From a checkpoint of a small transformer trained on Wikipedia: vocabulary 29432, 683M tokens.
MLP neurons of a small language model. Each row is named by its layer, matrix (gate and up: input weights; down: output weights) and neuron, and shows model dimensions 176-303. Each number is 500 + 40 x the weight over its row's rms, rounded and kept within 0 to 999. Numbers have three digits each. A neuron's up and down rows have the sign that makes its largest values positive.
Before each neuron's rows, "fires in" lists the words (lower case) most often at its 100 highest values on Wikipedia text that the model never trained on; "fires before" lists the tokens most often just after its 100 highest values on Wikipedia text that the model never trained on. A number after a token or word is its count.

fires in: "no" 42, "total" 30, "high" 6, "digital" 5, "u" 4
fires before: "." 26, " |" 22, " votes" 7, ":" 4
L7.gate1242:562504534537478517550481534509502557549465529484479566506513564536489395564474525500410558527468489581511570473506417505514447538424465540509495468474496508465534528520510460416487471469493508513496478510522577466441492431459468529567529584536482534475506486484541495539523488401495496481451521452437576477497432544481517491461586526451451478464428455483484523493517469559414503463470
L7.up1242:504495482544466490459528568574439486582522512500500531522552508516485442447519479532485556528463429462528534483522493478472466463489537443508522501485470501479466515553546536450502463570534573477523465530447483465506506544487552522462541489554503500463452530545541545490534452542443521476456498540452568556481497491478552495544441537524476502500560501556598447489504421529502453488518
L7.down1242:585558478473467513528503527542529445532451496495424506491522520510489430544511532535487518454441519527460495504540493479474452509486408543545490524445461498532569434527507490495513485487528524454507492514495527532532538494483460512532515517526509486479553487536506476563534458480441479487528437434538517504515382497445472517572537432502420528547461560572585501447539526488501500425539

fires in: "1" 26, "0" 23, "3" 8, "2" 8
fires before: "–" 72, "0" 5
L16.gate979:472503557420438553536481452414477522439494453446509498480458485540500471465549571525583560493520449517570495539510479443483502462546520531512463524470514517498499431481545487498455473488518461557520559505483455600508544512420599521491413539515437484477495479527525460486567519432529464478495495542408523471515480475517455462535497465521480495540534498517466522466509454516489491550544
L16.up979:552527523484507523468575480445531559508486441524486462464547484533498501513463549453478493579489532467437473537477499523484495489427551562468456501469501414563486499530486541519491544530494512512511462512496480461530497485510435527533529429478523488501457501534522562456531514475475533443509457503480525446487482442434414426503553479487460509485510582548574527489504436502514508563518
L16.down979:528505506502428510518453454489497395525439535582527498520520424533503498402554440512571488417509474435529529509470500570505520451453487497496454497490493541479476490593452498440487468507510514507479561467460537419518495583517496450527506475441485517553555485549434507534518495441450504563514485381499516503566509503421540477511496476461512555541483437516477502459438563542524563458474

fires in: "in" 64, "to" 5
fires before: " " 26, " the" 18, " a" 5, " January" 5
L16.gate1199:395454473511531448478490477555514530522479490438533489474493522540494458548429517537483478505468514424491557517485541440492501490544497558545548490519483508484518472518441506470510464551485486559430548486533492491424426555560482479518518495461531518482483521529428449521458487493483501478532437453514491508415488534486511542467473553472490520522516547482550541514526485502494537534517
L16.up1199:503498490527448447513397428488472442492513483483541510490414521509459476489495471486505496525557473407540514440537521513518511570526468478503468564490450478483475511477459468383446580531405381516493463609533519562530548505498560479472444492539479502527534505426502415543548512551488558540549424532501500487470529522521467495481454518442522513506486450487521399453507464452520516453617
L16.down1199:391525437510559562490491415559496527579552436488527533520576506442522495532512526581515500455435487457494556587485475493498521495506517530480532490478483448475500509529476447468495472458565527545491506502524488507428459527504485482556435489486437465484485454510521483435526488525462469457487477473506502518491490518436432569508490520537521501473446520513490520535458533486450465537543

fires in: "during" 28, "following" 26, "however" 18, "there" 10, "due" 4, "despite" 4
fires before: " the" 25, "," 19, " his" 7, " is" 5, " this" 5, " to" 4
L7.gate45:426467464455460501481485491473488513496507512522474495538521463527544522466473456468391476491502509516587505520543533458545534504500524499518538561516488503490545514611527483484562461491472500464429442504436505471564519471512493499506501491485450532448511572555471552541538551479559534491563491466468494423508537455533533500524452468547462493470518502521525563524479533551517455492495
L7.up45:437459567556469489408524491507430562496564444523540522562512513526465518521520474500413480576564507503536522487535513486525551549528457454549527507504497551505546454551450529497502466584448448541459568518500467481550442539508453479502495486492524414529537494520504458439537510540458503517501424514535515509484545502540491528517487513503458534461563499512477432523462449524466495428496
L7.down45:470592489508491559488509490504428534467540531516494458535468568510595557495495486462486531510575513506476501532493517496480497614461477607520468431466532512481527454490533438414508419486440495457551527489457505500513552544476500539541443505455478491521479437571455546482445458456515523464499447454548483491528585554567498556503518562459455473501501507438487519447428429455464518503507

fires in: "located" 25, "stadium" 18, "place" 13, "died" 9, "arena" 7
fires before: " in" 30, " on" 14, "," 9, ";" 8, " at" 7, ":" 4
L7.gate1658:470511475532455612448460415517467532526463548485490504551546565474425453526515481564481474529496530514575518483489538482484518499479537466531451420543490459536523529567435481521531550510455513506511512459521502493552454474497563467541585487505528488503531485531573536509602477557400517565560477462489516580488509500447528470546527487519480546455574429581432488467465601561494528498484
L7.up1658:430594547491476459582503494542537524454542477459478485485466498483433479467549474546527504557435477551478493517494580484507528532495477506469518564501507498454466466534438499488492551493535500468572512538435506495458535512526497486512489487535580446510470475465473616484521525491480495605526441504515518504498583455465531536465501491460516524534492493558479510501522524532499490555443
L7.down1658:446544535498518532507544494479460548520555534496494545535523466476485490524515460454485535525499508595501478529498524452473505509495505492471506520584493520570478539462498455466554561557536497530451508570421510448507503519512500518496526417458422440564496491445486536472487474443445555511611424563594477488508508534527488525495502557510507539536477476493485458512463576511513516504464

fires in: "united" 78, "held" 5
fires before: " States" 54, " Kingdom" 5
L7.gate268:469475584433480527497423506501487535522456519436515507512507472451442468470517482526488502480547526491461524541525448502453489531503507582517458472492516524515460549493520551546435464527553576507465502483507537546543445547496502491472527471480519505482509514528479452505503451490456521539431508558511559452451423519521519430521491552439497534493473506504435465455446522526502523424423
L7.up268:440596480504512537495573520571517524513453510512493567480516500509534511450477430467511579468552500494512548543499523534512480488540466544495497480497516440515484486525428476460484446519485522534440516518505564537524539458464444560525544530498459499442470489466403525536540548534479512488473564487451490577535506526575531497504535514479415536503458514477485542564516499440510517487521
L7.down268:452521485479487483572412452616464457489491498410513474511490461491477512472477488488477536521460482478457509463497480442497554463486505491434532502447564457455519512529606533521462471500536538499466526476477545490551480584510557524470458476458510527467513423491572407506468414520473559618451440453443491505436473470474538539525529533428558510464517458477460466432542526500463491425519

fires in: "2003" 17, "2004" 11, "2005" 8, "120" 7, "2002" 7
fires before: "0" 93
L16.gate820:472485482513491504496494546504481578511448515583507567542467509453519464551547477498515521500465459474404510485472504410508554514463564562473530522462516474504501571438511502527525520455535519444457444470457498491522489470521487519508433546466530390489548484524503523500499460492480441483519531470530546482525486514486588423507522545478524580525468498521434511445542537520438570482509
L16.up820:546497491556493513443488464463612451518476475474533574474543554504574434484452504518515523500519485476494568449520463555450479476457482546409497561512503491559527486532439497404468530541573530486526496536526496513506490475556532540497572553509461568448519532453456525544534449527446482502454556472433559460477506523543489518496549480527415509510486475523516456475507516460490484534517
L16.down820:467557498471452571472511463538456503454516473503406470526564482552515531454522466462539483503420439526469501525535534546566507498521527499493466535536479558504454456519497443502483506573475518488434475491490637474548508527480481542449492528490501446557505509522435487512554446490509565425467488512522522481521484528465493495522522487509493458509442477503519489529535547554528573580412

fires in: "university" 50, "college" 13, "district" 12, "county" 9, "family" 5
fires before: " of" 25, "," 15, " in" 6, "." 6, " College" 5, ":" 5
L7.gate1298:466471464514533524500504491527431547468483506487485518509416567545411464477570512595489526512429526516442530486494473521400535407571528553526535494518451529472567446521523541473459428495528449495506539457435535513415554451497550554535516533432512511462475480564493569523467473527500455513514481469440503492541515570545500563544538500477480490479487476514515551493502534491465469474475
L7.up1298:467558535408502568546504487481465500493580447477451508483451563499485498454401493531489506544455391507464530558553485517448522542524525501516509483428468504515458414464458498570441568482470514467428510513468530491495508487456529504518507547561543471487529475498546549452501407506477541520549567511513513568486538478396508534539587493561524479482451488474400502510524501525521518469465
L7.down1298:473458496471551538492477494457518480566518522508460537479474594523412445498515514490475502471545544451464568473482471492454523520501539523475531545491529495498427464536547532487563554459458562448408493529485454478509477498522568533460506504488568522529590455564494580473481451495511469541564518532451533554544498548511500497569548484522550516536450524407503524461569531471556511423472

fires in: "due" 30, "back" 23, "return" 8, "addition" 7, "returned" 6
fires before: " to" 56, "," 5, " of" 4, "." 4
L7.gate1542:501514586470501526472528508466425429468419532585458466478529485504500529478393523524513500541501506538563537510492523538499515469521523476512428526496557522491450503493478555511524472497569529490394503496484571437536500529535470545547508519536495530546489537419525547538468523449514520416557502415429492486513491501494508436511496510547496529536442469475495536519470543515491503486517
L7.up1542:531487546439524488513520495476481447430441496614549491478499491483546532534424504561488521505462502525516542544507464525557474481484543503467408467534556521488467468464498504533449465529586542498469545492527554490562506512526507496499532479620561538482542539423524481482499524505474507456520495545465496480471534526441517492509501482546516534510499468492493538490455467569505487537533
L7.down1542:512470527490444416529598501447513516528466529486502537472440466550504486491501498424520421477563532489544550455511527425433492506543553523524414469537518530479501511474507491484507560479503495503439510485542420534496500559531456469507552558500487570478462531429523473452441490483556428541545518482551490466491558540559507580505456546560450529526464469502463515478572477505529512517563

fires in: "city" 28, "year" 17, "day" 12, "years" 11, "town" 10, "time" 7
fires before: "." 17, "," 17, " of" 16
L7.gate900:489438495506565533547523475515446480464463513484506519428482536466482501463491465584470514580405540441457475515477494416473464499546518469474532507529438559569504513519474513439534536473591536482457591477482540527558508546532487461523518463411446491399525553442503544508486502575514571483536542489448540517505511494455495507556534488467465502487498447560522516455548491484540524533547
L7.up900:506467487491472528554496469561430522520487513461486500507474475468473486420518538560463541511478531495505526512491455503468421467466559497572547528528398540531575477473487521466575460444566589486468473479474510485483504479457519485502511501489494544483525519514466552452517506538525479520472529489435500515510595549471538514536496543502506508520553488538536512552520550473531442527415
L7.down900:511484543490517461502563533501556488456568533487480542500495458508514529555541524542524507494413537556448502462528494519487483494487545592520526439519492527485522469529477534485539565518498517421517528521506479508517516573487491420473499447415498502469487536532552536487526498532507519526473587467469474513552535473504570545531528492592423487482509477533534419480520528485533494459496

fires in: "known" 32, "selected" 12, "candidate" 6, "identified" 4, "qualified" 4, "classified" 4
fires before: " as" 22, " for" 12, " to" 8, " by" 7, " from" 5
L7.gate49:506472405564442444476490436523472528515475539474460494507490522464573474517555504445492438478500512486575521528510453385538523439522449496475576548508505509504565494510504480581410537463481537498566494493539483529496471593482512496572456569545550448507540507527464506564500505505541457509475477480501551536527498485501520484493507512487515526458533433436501539485463504534505536445502
L7.up49:514492455477460478478479497504554485519539509507493458502505522371544497541517500400516403522528511490452455485492581473543520540467454475528451535514509526421430472537523433484499475506493554485581447590526511457512466482478480465480492540521502499511512458567496454506477517478493434544515497522491550462525549517527502495548523562527538526500499483477519459508465512449515574482497
L7.down49:447473487523496529570509554482532526534457482466492490537509556471437464483554516487579470542411477501494456576450491422486502493497481536559543489509514511489400462581486467492525490548474454462498574516492521526565447496509503502524446538534522459542517491576458548517456496484514531550501513527435587463520505504593500475499519540488466418490505553486453508515494462453501537456573

fires in: "due" 31, "according" 13, "access" 7, "agung" 6, "referring" 4, "relationship" 4
fires before: " to" 57, "ung" 6, " the" 4, " between" 4
L7.gate206:475458623543534495451464529552432450462436507602504560503468494562505486489502471505476513485494481524597541498522461468472540496475534532500439501567522575522468455517389477480519478426488534543434470572514521515533420487507473492572519540519489502537506523484459489557510544506458452452534486428513524453513472493516546439468488538532475491536475484461477471461455521469465471505456
L7.up206:551490499470541486476555481508499502398452492535492532509469493484465513510430530541484463503497474521557490525555461530485530512575555534498480486566520502548509478549461502482515481456527557477462520504506520454519478470549481489467592509450500561522487479472536541520421437491483511470539512476489437475478475488434484473548439472488503508457495495441464542451493469457487474473528
L7.down206:497403591499499465478573473487432512500440504443471546560504533542490580486529471439530431486550460510561569457503511474451477491585562534512396452526466484581524454473453501506517539385434501481458553501572479501534533545502459496478530496576484531466474521427502519475509497444454453534519503525555567455520581542472487571483480487506439554562568472462486512445484526444504525510541

fires in: "however" 27, "as" 8, "later" 5, "although" 5, "when" 5, "because" 4
fires before: "," 40, " the" 13
L16.gate933:537401481511502514540555541532512467442490474523520539508534511478465552505454523500442517448532449496489451468558459509519493504523401528547527553490525549520483544497502521454519513475449444493505553425514512464436508497507510430569589532472455448451503480540447443491482541512584513486468494464562535591558503531476463417510496455475539490496520504482508528583476431434501543517530
L16.up933:454493479490567495439506506519489463479445508488505571489510505461458503513487525549518517482417414481511520496527572555540547467507503485505539460563493523500476507549477466452557546514568433487469553509412495533575400537493542510569535522505516472429488500517482485483510534554537552515482516469478479547537601557544549484515515567486540568507483517486583455461503492447464470540454
L16.down933:476535461522542461509456526475494517514497551536416509501520525519493423491471495541506493456521502505528572506456499494511449522474526484553514574497454513419556470455520528536403490551511560492516501536547482511507547478553591485553449447503506508551517445478482501516536526424474490468558527533441513477571429510441520425485534549533541475474579572485436515505524515468478524514451

fires in: "it" 89, "item" 7
fires before: " is" 29, " was" 26, "em" 7
L7.gate1465:466545601518530480490484468538518487510392508478476487461494498486483469451551514504482512503472505559534433531519413510575463418515530506508455501468429450505469583511464505476485531505545510485537494432439548530505476497433525490510535492510496566491471527468526454467475521468485533550506470547513527447498521509500405570496507461409517539467491536546494472552503515518498470508474
L7.up1465:477504495491518437448476512565438518476539529544520455487501547443485475481484486428519441551463459439529470462524386484504531536526475475503513539497492496525497449476477513501425481570483536413470502475522523490434478521412433532454498546474489465459488470473490498515441462477559454464525562498470513498501521494485473511500533540552428531451450465593407517479509427608506427476515
L7.down1465:510583506464516457540467490557468495506547487515444432484492466518449480505468487504525510500558407552500506472585505492531479517518540407479491524484527511452463592481518432435481482545562525534528477521495548452523464414581515545497474484516559543517480492588504423488560531512481532417476505516536450473452452531435417458494503523482449458524463490526520511436545537496504569484480

fires in: "in" 74, "the" 20
fires before: " " 48, " the" 5, " addition" 4
L16.gate1383:467453511532542516521472468532476476540513524544468562548502493513539479511476502579560471541516487502463511487467471461458524514531500472421408536486447468460511486448496526480539492478489482540491548560469488465426472491489478495522511521465529431513543539530501459469470431549589496537502496412528552536507515565495493412466500505503470520521510462436445510503540483504377542517441
L16.up1383:401408527514506506528460521440535529483520516539510514559439457508496481493491492578509502483395482433460533471479512462478481502533521524516510615474538471418504489458459609515588487434471489493485553553560580530494505472499494497498499511374457521442438484481486452473517524498500463526548522492566528510517539491518517578474413555458489505449471519486555474473578505578449587423526
L16.down1383:412515489558612529542474427546485525546497593470585487471477471486473507530508478519488504480489519510577572504457492520481446546473492476497548533531488487487501450560476485501525469485480531519494484480485533555519509537504493513500455512483487591488502475530517440517568474516466507499470525480521553474471480498531481506469496548477480567511494573495468478541523446488456462510513

fires in: "men" 37, "women" 24, "children" 11
fires before: "'" 53, "," 4, "." 4
L11.gate641:537442453508499497452505569441452529496455477456475501499471517512476490492534509497433489581550521485521558520517551487522462515513541493537404467499485608488469518472553519497469529533506562480499439546424576466564487471439511529524555548512521489469497541485550552521543543546479473507520544478466518553488587543507510532538512439528503509404511426549445487509492448492519567614433
L11.up641:471530467487436415519446510429528529468495480505501508498493493495497505517492471471529488466432516478545463533556467496507483510514510387507535489490491504479494428473538523522472516610531483481487463535494550502460507434478544534491444519464525554487501509554493493507510446519540488571580552464516485525525504549482477557457474513520476517584540491534472425521536435489518543484455
L11.down641:505507495486492516480522604535536441481450523385476470543543483480507508493564509544495535471513484575538510528536570506444539448489585504462414541425499556448506441486547481486468449549427472490478399551465558478540499516487468463503458477579540487484511487510558546513494463493525533515487465531555503536512441499474472518487479476541436501501526496541433415511544493490504498451502

fires in: "november" 49, "september" 29, "june" 8, "december" 5
fires before: " " 83, " |" 5, "," 5
L7.gate1102:408473503483545525521522503517459468466424509500450513508540484500481521514425537549515508528431521537472524501438472394456472517540539592496448472521525581529509505459424517532504489532544491467495549503488518460511449542515485440465469487539529478505504518421469482513458507575514542490530506483512466572472505496484517407538489490547524530550516491481480475515493496503530516478455
L7.up1102:545446511458513534518491474474528528445567476473516507563509526575429591508550525432522519531471521436449510525466463498466500523489559589495481514550486486487511468470437480478451477503545470447502542517494528567515533580497455442467481521461524513490465537504493518426503498483526492500506569569514496419446496463475554467504561520554501527475516476448491471445516478497591393517500
L7.down1102:513524490524543569475548447395564535515538456430496382504513444529542495490480511499532492481423493481494472542509471583536502525444501538519523516449549483492471430423496441415538518459549462533542480530454465511465485588522465496513497493480500486519528518492490476468434422500483512532488572457509482442484514506493482454506479507496471422546472509462495578577522488450524418461584

fires in: "united" 53, "new" 11, "national" 4, "hong" 4
fires before: " States" 44, " York" 9, "." 4
L7.gate1385:476514537491509509477430462500495507563512507511471462513482480464450483445530526468493536512597492518605493469465564457439425486512517515482527517494453546502525469560623433519576487499497586488487503519510539474542531489469579525564524500612511480507526496532468503498484582501497532512459467483467490606534521464514481483484548491487513470541429492500591537554490484465487539527477
L7.up1385:549549462483529535512524558469575478494543530510498490453530490521465465455459533485461457487482481487442528572488407524481429486459490505452511474499510513500539526532526571529448462489519566487445528529486476543511514475556576507528546562420450448448454575504526541518542542548479522498449534477491496498502506481495481593464498500558511483495444547471596525491513516504489466486528
L7.down1385:488534511462500496528514586560514481487450529448551534514470505492502516482478522467514516471497484404510544490512476466565464485549478532455466523537473484490527511467459458593469472426467475503450612496572470527539514505562424537502436559497480494519468555529509538499561567488479543484524490510418501524440489424520428567482490493549472450423456556522588561472511590479475490432474

fires in: "born" 51, "from" 18, "up" 5, "studied" 4
fires before: " " 38, " in" 14, " at" 6, " the" 5, ":" 4
L7.gate309:525488461476547513514438465526390488507489500471488449510462522552471548503516488605511447469460512449518505455420529497507522485501543502470470516517479531507545533461504512500569565374516507490434540494515471521448461580551582480501471486527490534498503507525482491491561494505561500551554434516538533493474573521480506463540531460516507505508477458497531427515515567617500454493484
L7.up309:471486470557482515475478577489477499513554502541549513475526564385493511547558475491528443445541410466541491443424491515448557402524495514446587532493534428559497424489490460483448523464477504480506536496523539476468475471519465457495534508538554404510432429503461502560452549524533472474478547444518503434484505534451530535505529513519498489512524479539523473408469527481471411456498
L7.down309:451472468437535470475582553550395582506489528513467521542523481464501480541530412530503481480457497503556487454432506482513575494498492522421520446483504441501550554516524460490540490512529574463486527416551471497466533505514539483493480541539549568528489555510536490533524510392535571485574453521518516525443490548421429488492521424497519577459501511579511466447498573536484498462447

fires in: "december" 23, "ft" 15, "june" 9, "hold" 7, "description" 4
fires before: " " 33, " |" 13, ")" 8, ":" 6, "==" 4
L7.gate1425:483479504482556520445502453548492509525474469409485502558576470478410518514513516544466513575533566537511579533446413488536562503574539450509515448468441531568530543560462431425556561427434480456585505549537555534562473533502576526467516487502548531471499502474526542472507469520505535538561490472488448442530473546515485481533482547573499487425495496572493428484542537539481457491497
L7.up1425:506579485468448542415492484549458453497558452478548511535498541487526497496514551529509523448481461465545565591525510543519534447512525525411522371488456497534511524550486440437529568518542559486510449480490542484494507520516445419472536527555473435398525452473493537466474498553502534507464557492509502524542540517492569491488570493523454578501472501491454519510508458509526486446390
L7.down1425:507539502511515538467524458527476509499488551537484453540520486509443505570521448511534482514517518626527537448467465536534509536569495547444586513502470520525494539564432379444529527512382542504469508449520533518513575469501448455535569496518581547555545461514533514522483527517478496558457443497537489452505520489504437503564535525470510532486522584490523448524448543562470446538474

fires in: "died" 28, "located" 17, "born" 14, "ft" 10
fires before: " in" 29, " of" 10, " on" 8, ")" 8, ":" 7
L7.gate868:457560528459526536459495441515457503571541541425483489501536498495456473515511485578465562483509472552561536504478505513494522475498550452576530530480412447475517448506472546552461561463505505476539512482466506475543466456458530500543606482516500471528492503515517536490480463517472471504491448489526562582461527548411493507529579555487562525473490511538437448476519564490456524498464
L7.up868:486531513517485532514516463630486552431505447485547493492435496531449474539546562513457525446470495480469501537530503492524576517508478448531520501545475494478470498544505558471497535472503514431482510502452413467523526457462495406496549560511514570535510466486505563528554486516450510548512486503467453450516502516539585490529493563498504488578424514594460535521530532495508561569393
L7.down868:479560497579464483509538542438551561485538526503529579472457493519416408509512443478538534515452509509454493538430548564482597497544463541530558466496514461528456488514448477484418560557522484496446563519481476528546470523522516539434556467546485504513556445482551509562498482422488534526596456488501436532535515500451550561512536531503492564499460500500492440500498535502497576489537

fires in: "december" 23, "district" 20, "us" 13, "november" 11, "season" 9
fires before: " " 55, "." 5, "," 5, "\n" 4
L7.gate1392:508446582522511549460446487518550465523545453502464498526557447515498542473499544456543542512570522527459529485414493539470461510530470514594502514477496549513539560504494505439447454565509585543553478466463469493472567429575524496554475501535533566558475510508459489481415496430509512486501511475482493534496446480510442521531573518525487540487455566518543487476544444478505488440507
L7.up1392:515548515466483502450425484447509490566558511456489592553496546444452557512502531516495560512503483568517518514460462476421529533515523527423516498526565504458498557510470433505506524494479502506522423464515466487479519495559490517519484458563530519496469479547568456498515456540502497426527518493598496580506568468432454577475548486478475479497497449531506526518512518493501545409535
L7.down1392:501466504503536602461501475525496456575534534496447485527458486513538495471476476443450567538472533519518479489491490457458458455482561439484532503500497482418540499549479461557534540508544511484486482541436491494483498552540455515483448488422467425575501482514500486531458507531488469498511521571525547521412446529521462460557505587482489524478410526526467484416495543551503462505532

fires in: "released" 43, "listed" 10, "recorded" 7, "synonyms" 7, "died" 5, "reissued" 4
fires before: ":" 25, " on" 10, " in" 10, " as" 7, " the" 6, " |" 5
L7.gate1245:517461542523481509509451476530496465556491562515483494535490492430514461476544484483574603537526465525533399468501521496552483375490482498536497493535467447479494532482517516518574547464494540514529496478421533504518504525508454426462520477548485495469536537567475538500497478531462560517487416530481482495501474453453489446515508443424549514468477537503487481463522541451528498513504
L7.up1245:469502465519481539458470508564541588591476525458521552450474526516449511505500455570534519467575458536452477454525504457458556464556532429523498542514493497504533561515499477513453529487479438517517562499458524500449514497589404452487493528439517456541589516492450455505519446529527476541446545498540512402436530504529439493381476536441565523459553482545449461429480481524443443503532
L7.down1245:515540565535475467486532456534435554460528602562495449473474417434501488584525536462476558564448486576465431531455469438524513524472533473501545493459578449570489551483580424498511561483514513537525498467463509520526526479521456508529456488548533540501491536489492535531495452469509465496495519491535534500489433539474444506518542454503511419527458485489423440459471563545508536576414

fires in: "as" 60, "became" 14, "won" 4
fires before: " a" 20, " the" 20, " by" 8, " well" 6
L11.gate1035:374486494437550607526480460477510545518500424496518485441565562522466534534502572569483439514499452501435566506481520441479521447494530488529479536462496540497458548455466511486486521483588495543479528515438521505531439493499551547547496565543439527458528521506458483468498472465464470471451478453429535475500483482532492481551505473450524476521491504533459429407551534516504514509495
L11.up1035:530498515530519458501510529565467568549563489445496540502493423493506402541506486502509503568523499454562513507496507508520507516494514446491480518532470462453570460541544538551449474484528531484458514560482523507511532453426449584546487546472469491561462509469525515467537553486546509474588496516511469471544462561504537512471494520466492508527601484455527530539539510524440495512469
L11.down1035:478536507558511545525490430563516525451454436481444499416514556493501541491492555496523502553519542513438492483554459545486510489442477502568483529581507494451470431443514490524465520536538538510524575521476535533470468485484460557517475490518524433537458468515498459521552507519477469488470467526495576468474463479461461508496490481544509474505497486509411459495483460413458410561493

fires in: "however" 40, "rather" 6, "thus" 6, "very" 4
fires before: "," 50, " than" 4
L7.gate740:414453521528539543489466485514557425448513509479539541478484486507524534469483472506480518530527488523481455497542433530495496495507471532499470529587460566424500466557456592449521500499524556481444546471401395481499433414478471509544506529410449491537474489546477506521544477427481513554469495448485508509511508515528515523522464472530470503523482457505568431502464479472493541506475
L7.up740:487510554555506534527529514567469463515487511495497499488516485531518554472435471513466547543510425567463446493471482458540526466460531491506488441475514468508575470476466539531499430466495460441479435504494564517499486427556455425464480509552503521484543481499487563528514474462426460437524499547484483543526557534490556458519563551419504498539435499532438480560423473534471485485444
L7.down740:519499545496537531475516493491584536508486490540577600499536503511389540550496509505453442523531541399464440561461502455482530473524451544505506474585513469494524480616560566428562454488505529490483566396489428461542463502494508568438426510544498536559428483493480493538480497504506519415494509480536497493534440480507475473490510500490479449497480438570499490464517488463471538441427

fires in: "is" 42, "was" 17, "based" 6, "plant" 4, "family" 4
fires before: " a" 41, " an" 7, " on" 6, " the" 4, " in" 4
L7.gate1714:518490512496618553465515546491387534574465564522460567504491552548465379460533540580469512505430548457549504490504475475483575546483524438457460463487422498487481504574495438515486556488515450450526484550530546534520521491543562487531610484544551545485491535456527560496535593569450480484524454458504552564524541481565467497534543527457530541537471528455405516481491512512467532483512
L7.up1714:555600460445490433532525524481463598524553439472515498522417500470509525463552495465574482462495477493492468470554438509515556550538525467510547511476475477491438500551535525461457526519464534477592517491470429437533472580520499614434438454513509487501509510452505483538520506459483520570527511479464536476470557470474412494501498467517540471519596444525494439468495461500500508452510
L7.down1714:531495452491598460480545433517441493539523460502486501423502441486456489481493471512465532429492481537573509501450437490492498458540442433513516524502454556518488520581465489451607523486510445476515527550485533468570516511555517485541490517528435476463569446520530542508552529472498483558472489509529496535499488537568452493471505558473438465574555518513406440471534448483524536460520

fires in: "under" 35, "such" 20, "to" 18, "on" 7, "in" 4
fires before: " as" 21, " the" 16, "-" 7, " to" 7, " a" 6
L16.gate27:440477468521479577406473537519436534488498563503502464460493515513520417590532517544510470492506462454478428511547457467509485485479415463531445482483493476479513579479536525550462494465527484415559500469512449508519486440525452536528479564516417491509483428481461499544413497445465421533529504487512510515543468503526500496491481615416429445470486510518499513453513476496459540474586
L16.up27:496483475521446545502518573438488533547458562471515527483395566498506559506519436467571507523485456506461480520477469472469510494505501536513515502449522504500549514479525511520432501462497509499517438463481475536451584438503466494476457532510411546496502438460436519564430461508563474504484558466470478492517504512464472525593465543517469421480519557486541478451508492476436426499506
L16.down27:482508454515529542503453469523480459464518499425531452434522480480538486509529511549415511538484472508466480552497423504563495512408487523519439533535485514473488522575522481504564508537508504514529500484446525473463483451452503495418508462463524454499489492505519501448520526450471493531467554510509490517477449564520548519569545486502494516493477392504481486544475502493533470503546

fires in: "2004" 18, "2003" 16, "2006" 10, "2005" 9, "2008" 8
fires before: "0" 96, "1" 4
L16.gate137:513491533477527543523460569526474476547451547523473534484525490525467469553519466568505444509412539520518505517457459468468501476499458526538516462465515494456487437546422568505525503508473564493435484571466511488488466523504502532554564540557531476535453391481485523504533453452501480530417439463459549518599546597512474510553460507464405526494489452513539562421607512512478525521554
L16.up137:473593487527521470596446493524456530488532377489486515497509457567559508473519537437457532472494463473401483407544504420493533491522498610464591496487444431430527471354487533458495501508498537451484555527482483481408557529532535479527513503484467481511459499509491465565518485428531483524467465496468453483485482437466495481495506514516465541511535453423506505457463473503436488507527
L16.down137:536546508452540554485548522506531439460444509536454495461519487545471535531499517410470447451525469492425568524470456515500491519458504512484529472460475477473524482467451483493548434507464483499549525508554487433491573452504446483440511498552408536459537507493435509471509556480447509488523490412589499473499498501543531502594547538520498561500496433478476540453557507557473482467465

fires in: "based" 18, "type" 11, "placed" 9, "found" 7, "it" 5
fires before: " on" 19, " in" 13, " of" 8, " k" 8, " " 5, " is" 4
L7.gate646:431444466499531537474448543539536516477444494487455465508496534561394510503584521557478567527445486494457547526478470479511561510439530468448494536455519423493504523598495556476484483499428510511542508480430551464474493508493454532488536492562576432483541457576440492527549505536433551492494494482494515440568510508476526457551521475418498496540409494586504478500499478460511560477510
L7.up646:456462476471490480481519455428502566459456516513503488462525540577497479471561569511555469503505420508473482484506463466524500555470501443462541489456568505537507509511473557484421466471504510524440474414511495507516512524491478515521529602507534496496515480576457462545512537484438498502439482502562503470516483478546461478475493453491436527506460496555424420552544495493518602536435
L7.down646:526519566500487517536525453512473469535516564432499485498483498481547491523608465455511422523454510527481491457557514497468477512545510598497512455461505513573554501554491507535465467465579536465546503544509497505510552550538523490474489517591525510434531522498423570531496477499475486479530466515553470487515462470565489487585455583522502467490499510576438453428450461470529564552492